config.yaml
num_hidden_layers: 13
hidden_size: 256
hidden_act: "geglu"
norm_eps: 1e-06
rope_theta: 10000.0
rope_fraction: 1.0
tie_word_embeddings: true
init_std_qkv: 0.0739
init_std_down: 0.00874
learning_rate: 0.00115
beta2: 0.98
lr_head: 0.00847
decay_shape: "sqrt"
train_tokens: 222400000
MLP neurons of a small language model. Each row is named by its layer, matrix (down: output weights) and neuron, and shows model dimensions 128-255. Each number is 128 + 24 x the weight over its row's rms, rounded and kept within 0 to 255. A neuron's up and down rows have the sign that makes its largest values positive.
A block is one neuron, or neurons of one layer that tend to fire together. After each block is what it responds to, as a language model described it from the Wikipedia text at the highest values.

L6.down194 [128 133 153 157 120 106 139 138 101 102 108 141 137  84 175 147 125 137 138 109 132 114 152 137 120 160 104 134  97 129 149 125  93 129 161 129 150 117 163 109 111  92 157 140 143 185  98 159 141 161 174 121 111 139 143 104 115 140 103 156 124 180 127 154 122 119 138 108 144 104 129 112 120 132 119 106 139 117 152 141 129 160 128 106 126 130 138 140 160 120 159 133 166 108 122 118 120 156 135 112 113  82  97  99 102 127 124 141 111 125 169 119  82 154 143 105 109 123 146 124 169 137 111 133 130 166 129 109]
L6.down292 [ 86 132 126 135 124 115 136 105 152 131  95 129 140 136 185 101 132 128 118 103 137 111 142 127 113 145 111 127 148 128 173 106 117 140  95 122 113 141 110 125 136 114 132 148  99 113  91 174 122 134 110 109 152 147 138 126 153 166  96 126 115 141 122 135 123 140 131 142 143 104 105 137 167 142 116 152 115 120 105 157 149  91  80 127 111 115 127 165 131 179 192 138 118 142 141 140 143 134  79 100 158 127 106 125 124  87 115 125 151 162 129 115 124 105 167 113 152 115 141 135 115 102 137 132 133 132 145 149]
L6.down355 [174 130 111 113 143 140 137 143 129  92 127  63 141 105 100  90 109 161 130  99 130 106 108 134 126 153 123 126 127 161 216 157 108 146 114 136 123 143 147 138 147 154 121 140 174 187  69 131 114 106 145 163 108 135 101 149 126 151 110 124 143 124 135 150 127 131 123 131 139 122 112 100 146 112 154  81  97 137 103 129 141 114 108 146 137 145 120 166 138 115 129 138 110 100 120 164 157 171 149  99 163 120  99 120 112  97 115 107 110 111 128 118 109 109 144 130 147  96 102 122 140 118 101 101 119 134 121 126]
L6.down467 [109 137 149 104 110 118 115 145 107 130 149 119 158 139 168 167 186 122 130 160 127 122 131 158 111 136 153 156 156 119 102 114 126 117  91 110  93 130 155 158 134 132 123 112 125 157  92 161  81 118 129 147 102 133 143 156 131 128 169 132 126 139 147 121 112  85 117 112  96 124 128 126 117  81 123 128 105 144  85 141 132 127 135 141 132 154 116 134 138 119 127  93 138 162 144 113 138 147 101 114 132 100 125 132  81 135 112 112 146 109 148 116 166 120 131 125 111 115 157 143 106 150 133 119 138 121 130 125]
L6.down477 [123 124 126 141 144 110 157 113 142 163 134 107 101 113 130 146 129 118 119 140 139 164 156 105 136 150 114 117  87 109 149 118 102 128 109 123 110 128 159 160 136 125 111 122 123 115  99 120 130 122 147 131 121 142 134 138 140  94 109 115 112 134 134 104 150 110 128 108 111 107 142 164 133 166 161 190 111 107 146 146 141 125 134 121  94  83 138 140 143 143 124 101  65 158 149  73 143 140 125 111 128 133 124 102 157 113 128 108 149 122 130 142  97  76  83 130 144 147 162 129 174 170 144 163 135 177 142 135]
L6.down509 [150  96 100 141 136 108 132  88 132 154 137 111 112 123 112 146 132 116 100 104 177 124 117 145 126 103 106 108 135 109 196 137 123 143 133 125 146 125 134 106 137 162 122 137 133 170 126 179 141 164 114 144 152 171 166 130 107 127  90 133 158 145 128 146 152 114 110 118 114 151 102  92 127 132 106 115 126  98 138 123 134 107 149 135 132 144 121 161 101 104 117 143 138 129 103 103 135 119 135  96 169 154 148 158 113 151 159 102 159 153 139 149 161 159  99 175 112 151 163 133 147 139 158 126 126 127 133  65]
L6.down547 [117 126  84 121 127 154 137 130 113 161 126 105 114 118 155  74 104 155  98 110 173 102 147 134 100 131  90 134 132 142 219 117 133 145  98 138 106 156  95 139 184 106 122 145 128 172  90 164  98 127 116 136 177 152 129 134 156 126 121 131 110 131 145 130 124 115 115 116 121 114  95  94 134  86  94 137  79 128 142 123 152 145 139 149 171 131  90 146  79 121 119 143  96 155 141 138 144 129 125 135 149  84 149 103 105 132 134  68 142 136 109 100  69 133 169 104 181 143 127 114 151 151 135 117  95 136 129 111]
L6.down572 [121 149 128 155 139 101 131 116 133 180 126 138 121 136 150 121  68 120 155 104 123 127 105  98 133 148 180 100 159 109 183 138  59 161 101 132 104 140 102 114 148 146 126 121  85 173 106 140  99 109 130 122 170 111 121 141 150 145 148 118 142 147 122 100 102 111  79 159 120  70  83 129 121 176 110 134 102 144 158 160  99  69 106 136 150 102 167 140 124  80 147 151  81 131 133 175 158 160 117 105 125  83 180 136 107  80 115 125 117 159 145 100 120 131 129 114 109 106 132 111 123 155 136 129 119 154 125 143]
Description: Name-initial word pieces. Opening fragment of a word split into pieces, usually a proper name in tables, lists or prose, e.g. Ch(oon), Tan(zania), Sh(ingo), Lu(igi).

L6.down150 [138 116 157 106 158 151 117 142  93 127 117 153 126 120 125 108 110 138 125 107 139 122 117 152 123 148 127 130  94 165 126 161  94 105 167  65 106 102  96 122 146 112  92 158 121 131 156 124 160 119 129 168 117 138 106 122  85 137 109  99 143 102 160 164 113 148 155 122 113 140 101 122 139 103  98 145 129 123 134  93 126 185 179 111  97 127 120 155 139 168 114 163  99 153 121 148 162 130 132 163 120 165 175 128  88 106 173  86 102  89 139 132 174  66 129 166 134 103 107 137 141 129 129  96 101 110 125 110]
L6.down224 [142 140 118 103 110 159  83 132 101 141 164 105 125 151 131 161 120 125 116 125 149 129 138  51 152 145 145 128 159 136 154 162 152 148 113 113 129  78  87 138 134 163  84 147  99 104 131 125 127 156 138 111 123 141 174 109 138 150 137  80 172 160 119  99  93  71 135 150 156 150 178 124 133 113  75 102 116 154 120 107 156 140 125 110 102 136  92  93 120 147 166 136 150 128 114 101  78 127 143 119 120 131 112  93 138  82 106 101 139 136 114 119 113 105 124 125 133 138 150 147 141 162 141 160 122 136 133 111]
L6.down304 [138 105 106 110 123 112 124 149 143 133 140 139  95 112 130  81 112 131 158 158  98 122 109 101 157  86 167 124 125 180 116 154 116 159 116 163 136 149 144 140  84 112 153 151 165 127 140  77 113 139 127 136 107 103 170 151 164 132 133 128 160 165 114 123 124 178  91 137 149 153  92 117 109 157 126 117 157 117 153 139 132  85 153 124 128 129 102 164 105 180 123  67 122 114 169 112  96 125 110  95 103 139 113 151 141 168 172 164  95 131 126 109 146  71 115 124 124 128 150  77 133 151 149 137 135 123 111 132]
L6.down408 [ 84 115  97 151 173 101 148 114  97 134 127 137  84  92 125 136 169 133 168 117 135  90 104 138 147 133 146 142 144 119 115  87  91 154 139 147 170 100 125  92 120 149  92  99 117 112 154 120 103 122 140 139 129  79 128 120 156  99 101 153  90 126 152 152  98 142 159 118  70 141 115 116 166 102 112 117 141 130 152 126 158 140 100 151 152 130 137 163 141 109 100 153 151 110 128 131 120 125 159 120 144  75 128 127 118 111 139 101 130 137 100 150 126 151 126 126  95  99 142 126 111  96 104 126 180 140 119 159]
L6.down412 [120  85  88 153 118 134 163 131 129  89 164  98 105 137 109 123 138 175  89  94 126 144 162  79  82 136 137 141 141 125 120 108 129 134 113 131 148 143 130 167 124 143 108 115  82 144 148 129 151  77 117  86 149 117  98 107 142 130 124 151 102 129 150 116  96 134 133 112 120 127 100 109 134  81  99  96  89 107 123 115 114 115 118 120 135 130 108 145 134 119 102 137 118 138 122 155  89 111 102  93 122 119 127 173 147 151 123 114 108 140 160 108  85 119 147 122 143 103 145 103  94 150 128 129 131 120 134 149]
L6.down449 [146 108 134 100 143 154 145 121 125 128 136 139 137 161 132  92 110 131 122 116 126 123 130 137 122 102 144 118 175 115  82 110 153 121 136 147 137 124 151 167 121 125  82 110 109 132 118 103 132 157 167 114 144  69 117 146 113 183 103 157 108  96 136 107 112  81  94 102 120  92 152 136 117 119 153 153 112  70 115 138 133 107  99 137 105 121  96 138  98 106 129 147 115 142 102 149 107 155 138 124 126 106  76 129 142 127 109 115 143 162 110 134 181 124 164 120 145 153 140 112 165 174 119 150 122 178 150  85]
L6.down641 [142  93 168 131 107 154 183 134 176 138 137  97 177  89 126 104 136 119 103 113 106 111 101 145 110 167 150  99  91 124 149  82 166 142 123 141 155 161 101 130 130 142 105 138 126 151 132 120 151 140 148 124 180 117 110 149 132 139 119  95 112 131  96 144 105 134 122  84 133 130 119 165 137  92  88 130 129 140 115 114 138 128 113  84 138 132  90 135 149  82 131  98  89 142 117 133 107 148 167 150  86 132  93 117 116 177 122 135 152 119 147 141 115 168 116 136 128 142 127 114 107 117 151 163 182 168 101 165]
L6.down674 [ 56 141 112 150 172  82 126 131 164 146 137 183 113 110 172 126 100 163 135 125 128 118  99 111 127 138 132 140 124  79 108 107 137 140 169 158 115 155 114 117  69 156 143 139 126 184 103  99  88  95 143 154  90 108 138 129 114 150 118 163 129 132 143  95 118 115 100 139 165 156  87 138 137 117 179 127 150 124 140 156 125 132  92 124 133 112 135 106 136 105 138 134 137 125 122 109 148 124  89 131 139  93 102 127 133 113 171 114 141 144 147 118 109 132 122 141 108 102 107 147 151 132 136 136 135 154 131 120]
Description: Word-completing suffix pieces. Final suffix pieces that finish a long word split into several tokens, mostly -ation, -ion, -ment, -ization, as in Taxation, Repatriation, Sustainment, civilization.

L5.down98 [103 112  81 171 170 115 115 112 150 135 142  98 152 100 123  96 153 166 156 151  96 154 126 113 137 132 152 113 147 157 174 122 149 165  99 107 145 144 128 101 110 116 130 131  70 160 110 119 149 107 135 128 136 130 107  91 181 127 137 135 119 134  98 134 115  90 118 160 149 136 119 127 183 105 156 156 135 136 128 110 118  88 106 132 167 119 139 167 106 126 128 151 132 158 150 138 122  98 132 146 159 152 110 107 134 105 105 116 140 136 121 126 153 132 167  76 121 139 145 114 115 161 115 175 142 161 136 108]
Description: Capitalized word-initial pieces. First pieces of capitalized words, especially Ch/C/S/Sh, starting table cells or list names (Chairperson, Chassis, Chery); also the word also after is/had.

L5.down455 [ 96 142 103 115 190 121 131  89 130 173 144 126 151 127 147 135 133 114 133 188 149 160 112  93 107 133 142 112 142 126 114 113 110 135 108 151 154 114  45 136 140 125 124 112 131 128 130 109 113 178 111 140 137 129 123 119 105 163 136 159 144  99 161 110 124  83  60 111 125 112 129 114 157  98 172 105 133 105 130 151  67 124 117 158 102  99 150 118 186 109 152 172 104 182 107 124 139 113 102 142 139  95 144 136 146 102 120 119 138 121 124 140  72 167 129 115 144 102 164 164 132 129 162 131 127 117 183  80]
Description: Word-initial fragments. Opening word-piece of a multi-piece word where the rest is predictable from context, e.g. hel(icopter), hor(ror), Z(agreb), Trail Blazers.

L6.down8 [132 110 122 151 119 119  99 160 137 165 140 143 102 117 149 124 142 167 132 123 144 172 147  74 120 131 138  87 107  85 207 127 138 138 127 158 158  86 139 100 143 164 148 147 133 134 154 125 127 153 118 126 134 148 115 151 111 169 119 136 160 119 137 126 174 124 126 117  88 114 112 119 108 121 137 147 156 103 159 151  90  94 133 123 143 138 125 173 123 129 167 102 100 104 152 126 145 131 120  83 169 117 153  89 118 135  99 119 146 150 160 137  61 102 143 164 132 117 157 100 125  95 131 117 141 170 144 114]
L6.down75 [138  75 135 139 104 109 151 114 114 129 115  85 153 100  92 104 120 143 109 104 117 166 112 173 100 160 124 148 126 130 135 161 139 170 146  96  99  84 121 135 157 116 161 164  97  81 114 167 142 138 146 104 128 130 140 117 120 164 155 140  88 117 117 128 140 115 150 104 166 145 107 164 126 115 165 136 115  86 116 114 107 180 116 102  85 178 101 151  87 140 145 183 133 102 134 112  90 104 114 156 131 133 134 112 139  59 121  99 136 144 122 134 104  75 122 166 148 133 152 157 129 128 147 113 136 168 124 120]
L6.down275 [110  86 126 109 133 116 112 121 110 160 152 180 163 149 106 121 112 146 152 126 114 163 126 120 113 161 136  91 120 130 167 130 132 107 154 125 123 152  95 156 117 149 105 141 137 151 104 127  95  84  82 177 128 135 144 124 136  96  93 131  73 116 191 111 108 144 112 125 152 152 110 126 123 131  93 128 162 142 142 147 129 165 110 129 123 131 159 173 130 129  76 112 112 149 134  64 112 139 156 134 103 155 109 103 144 110 124 163  87 138 142 115 133 108 135 100 129 127 187 130 163 136 114 134 110 118 163 117]
L6.down362 [132 100 139 114 100 112 121 107  99 179 119 134 120 112 106 147 116 132 162 114 114 129 112 141  99  82 125 111 130 106 106 150  85 142 127 167 142 148 147 148 124 126 120 106 131 127  90 151 107 173 160 177 129 148 144 158 118 118 140 100  71 109 139  80 121  72 137 153 133 184 133 156 121 133 124 118 137 142 120 123 128 128 134 123  99 122 136 157 109 189 107  83 121 157 136  92  83 144 151 138  66 147 153 116 153 129 164 108 132 147 154 144 103 101 127 105 146 135 117 136 115 116  91 143 119 126 171 110]
L6.down372 [181 101 188 122  79 135 125 167 116 161 125  81 109  91 134  93 107 120 106 121 101 142 149 102 148 143 157 169 125 130 119 128 129 147 154 133 124 134  99 127 101 109  79  79 125 119 142  83 111 132 148 122 139 130  93 139  97 121 140 181 127 121 159 123 157 122 113 109 119 127 131 147  76 130 153 115 107 133 151  95 102 160 155 129  89 138 124 135 162 166 180  77 134 124 140 161 108 116 164 121 114 170 142 122 126 138 160  99 115 148 127 100 156  95 171 158 136 114 137 161 154 100 112 147 113 158 124  93]
L6.down391 [129 125 139  91  99 120 121  98 136 110 105  40 135 100 157 133  98 103 119 136 141 137 152 115  71  80 151 126  87 139 156 146 166 143  86 128 140  98 117 138 135 140 104 124 122 136 141 167 132 148 171 114 140 149 124 177 155 163 122  84 100 125  89 122 147 124 147 126 145 124 143 143 145 182 117 154  99 118 130 144 140 129 122 117  91 153 147  99 146 103 120  95 115 188 135 153 125 149 131 136 150 166 147 122  89  78 151 119 147 149 113 101  84 123 130 132 144 123 134 151 121 106 143  90 112 126 158 183]
L6.down409 [162  85 114 117 101  99 113 107  97 116 109 152  82 131 109 167 112  94 146 109 132  79  99  87  94 122 168 126 148 123 183 110 145  81 128 146  93 161 135 122 125 104 123 139 121 150 128 146 112 158 133 136 135 114 159 151 136 118 140 103 113  97 155 126 135  70  96 121 122 143 134 100 107  83 102 171 112 141 136 130 162 132 131 112 127 170 152 194  99 130  90 133 142 152 117 112 140 114 119 125 106 126 127 108 103 135 163 104 120 157 120 131  94 111  76 150 134 153 145 142 104 105 102  98  96 119 129 130]
L6.down548 [144 112  87 127 125 147 140  93 123 129 107 133 132 123 136 177 154 133 117 128 122 113  78 117 160 122 147 133 143 131 155 174 161 147 134 145 111 134 100 133  96 102 120 160 134 154 123 167 116 131 143 121 112  98 138  91  98 142 148 153 118 113 150 125  91  93 108 110 118 119 124 131  91 120 139 143 138 141 168 134 118 111 121 116 114  87  93 170 140 146 124 126 125 132  93 129 106 142 127  87 106 127  98 133 135 108 144 100 129 149  98 171  91 190  94 133  75 139 132 108 127 139 129 124 100 117 124  93]
Description: Surname-initial word pieces. First capitalized word piece of a multi-token proper name, mostly surnames after a first name, e.g. Br(agdon), Ts(itsipas), McK(inney), K(OA).

L4.down27 [109 135 126 118 131  90 147  94 124 120 114 105 143 156 129 141 166 142 152 164 119  84 128 127  78 122 104 111 101 161 159 151 150 183 119 146 169 130 126 126 158 145 147 153 161 105 160 143  71 121 145 154 107 137 118 135 135 139 118 130 150 141 118 116 152 106 126 107 129 116 166 151 159 123 104 158 146 154 139 122  94 119 105  98 121 102 102 108 136 144 137 143 142  71  86  98 119  64 140  78 101  84 128 123 160 134 108 144 114 139  82 102 127 107 104 151 128 131 165  72 109 130 150 175 161 135 134 153]
L4.down34 [148 111 135 111 179 165 138 115 147 105 132 116 150 112 132 157 122 144 115 146 140 107 120 135  99 124 141 102 134 133 144 139 127 138 181 129 147 159 124 127 148 103 138 138 166 127 165 128 103 120 146 173 125 120 129 102  88 138  91  84 173 113 142 145 147 141 134 125 165 111 147 116 114 135 163 113 158 115 110 100  55 134 141 121 150 128 164  99 159 131 140 131 129  92 101 126 145  74 117 140 150 122  95 139 129 108 123 174 146 137  89 127 123 135  97 148 143  96 151 104 143 117 140 148 103 131 146  83]
L4.down85 [159  96 132 115 114 130  89 131 122 104 108  96 158 100 136 157  84 102  86 123 137 128 104 171  66 153 123 142 145 143 132 128 116 105 117 122  94 143 132 141 179 138 163 137 165 136 123 172  96 116 131 140 115  96 165 138 125 147 136  63 127 155 155 142 148 133 106 114 140 141 154 127 157  85 141 126 134 164 158 164 103 162 116 116 147 147 179 139 126 129 100 131 100  85 127 148  87 167 132 117 130 108 114 144  88 101  94 130 160 148 109 171 120 168 110 109 123  89 105 136 175 127 109  87 141 149 145  96]
L4.down130 [121 135 167 149 153  85 123 110 107 149 112 126 112 129 146 108 121 137 151 173 120 112 102 122  94 122 137 115 119 108  93 130 119 180 160 131 109 112 110 104 127 160 168 146 157 167 163 169 117 152 137 161 115  96  93 115 119 206 118 115 135 119 146 124 136 102 161  77 180 118 120 110 138 118 165 133 140 115 181 158 121 129 124 147  72 114  93 178 148  99 131 141 155 128 133  95 135 167 116 150 142 139  73 128 117 151 173 127 200 115 115 106 113 158  97  95 141 106 115 132 128 119 119 105 112 113 158 165]
L4.down385 [ 96  85 124  92 130 103 142 111  96 146 138 131 108 154 110 121 153 136  96 155 164 112 168 136 142 171 109 139 113 111 132 135 173 101 113 134 113 166 122 153 148 145 135 144  75 144  49  91 129 148 124 136  76 124 119 133 156 109 128 182 149 136 108  97 118 127 179 119  95 146 131 131  90 177 142 109 139 112 128 165 139 116 119 137  82 103  97 144 102 149 138 138 189 129 171 143 129  86 122 135 149 107 108 137 167 108 138  94 108 132 125 105 120 149 136 105 139 131 146 152 135 120 128 150 123  99 133 136]
L4.down392 [ 86 145 133 122 155 129 110 102 104 114 129 112 148 133 142  99 118 128 105 107 138 111 119 135 136 107 138 117 147 144 106 109 145 132  98 147 179 131 145 147 172 133 140 100 149 143 134 130 153 100 109 128 134 147 109 103 135  95  93  95 121 120 182 142 127  96 151 129 131 113 135 129 155 149 173 123 130 116 110 145 134 142 163 126  89 100 133 152 140 128 146 165 149 108  87 128 159 137 130  99 115  89  66 151 125  91 156 168 145 142 137 124 107 146 113 122 107 141 112 177 155 139 113 149  66 139 139 117]
L4.down471 [102 143 120 107 183 124 148 119 112 136 154 126 142 124 146  95 123 149 106 147 113  86 141 105 183 159 128 119 115 106 111 182 178 121 142 127  96 146 120 141 115 147 116 102 138  96 107 110 142 119 124 168 161 118  99  96 137 151 131 172 155 128 138  99 137 132 146 141  99 133 132  82 135 160 143 121 152 143 140 111 106 153 117 104 120 116 111 136 147 110 136 134 100 141  88 156 112 122 167 132 124 156 116 157 131 117 157 125 134 102 113  93 132 155  88 113 149 101 137 127 155 121 115 120 104 140 150 130]
L4.down511 [ 69 110  89 133 109 113 144 144 158 141 141 125 123 202 117 142 158 157 114  93 137 117 130 128  86 128 135  52 126 116 145 175 157 125 141 132 129 163 134 106 104 146 124 142  92 119 122 116 159 104 173 142 161 114 121  75 181 157 106 116 111 121 132 143 106 115 131 142 144 117 124 142 145 106 153  74  83 155 123 186 137 130 105 149 160  92 124 143 143 127 133 120 119 128 129  87 129  99 115 108 143 145 120  83 148 100 103 118 136 109 135 114 118 108 150 104 177 128 138 102 124 133 100 147 144 113 155 119]
Description: Capitalized word-initial fragments. First capitalized piece of a longer word split into subword tokens, mostly names in tables and lists, such as Log(roñés), Ay(olas), Phill(ies), El(vis).

L5.down4 [131 110 115  94 129  89 113 148 136 161 151 137 117 142  92 145 152  98 135 102 154 167 124 130 159 107 134 141 125 167  93 138 142 126 134 108 173 138 113 156 140 132 139  91 106 147 152 118 175 106 115 146 192 167 136 131 124 124 134  68 118 102  86 122 124 124  99 126  81 105 127 163 124 130 157  75 109 131 169 164 122 112 135 128 196 153 150 121 154  80  88 109 122 155 115 142 156 136 140 175 148 111 139 104 124 115  94  79 128 125 134 142 158 140 132 128  57 140 119  61 113 135 118 133 138 190 136 114]
Description: Word-final suffix pieces. Final subword piece completing a multi-token word, often before punctuation or a preposition, such as require-ments, develop-ments, convent-ions, interpre-ted.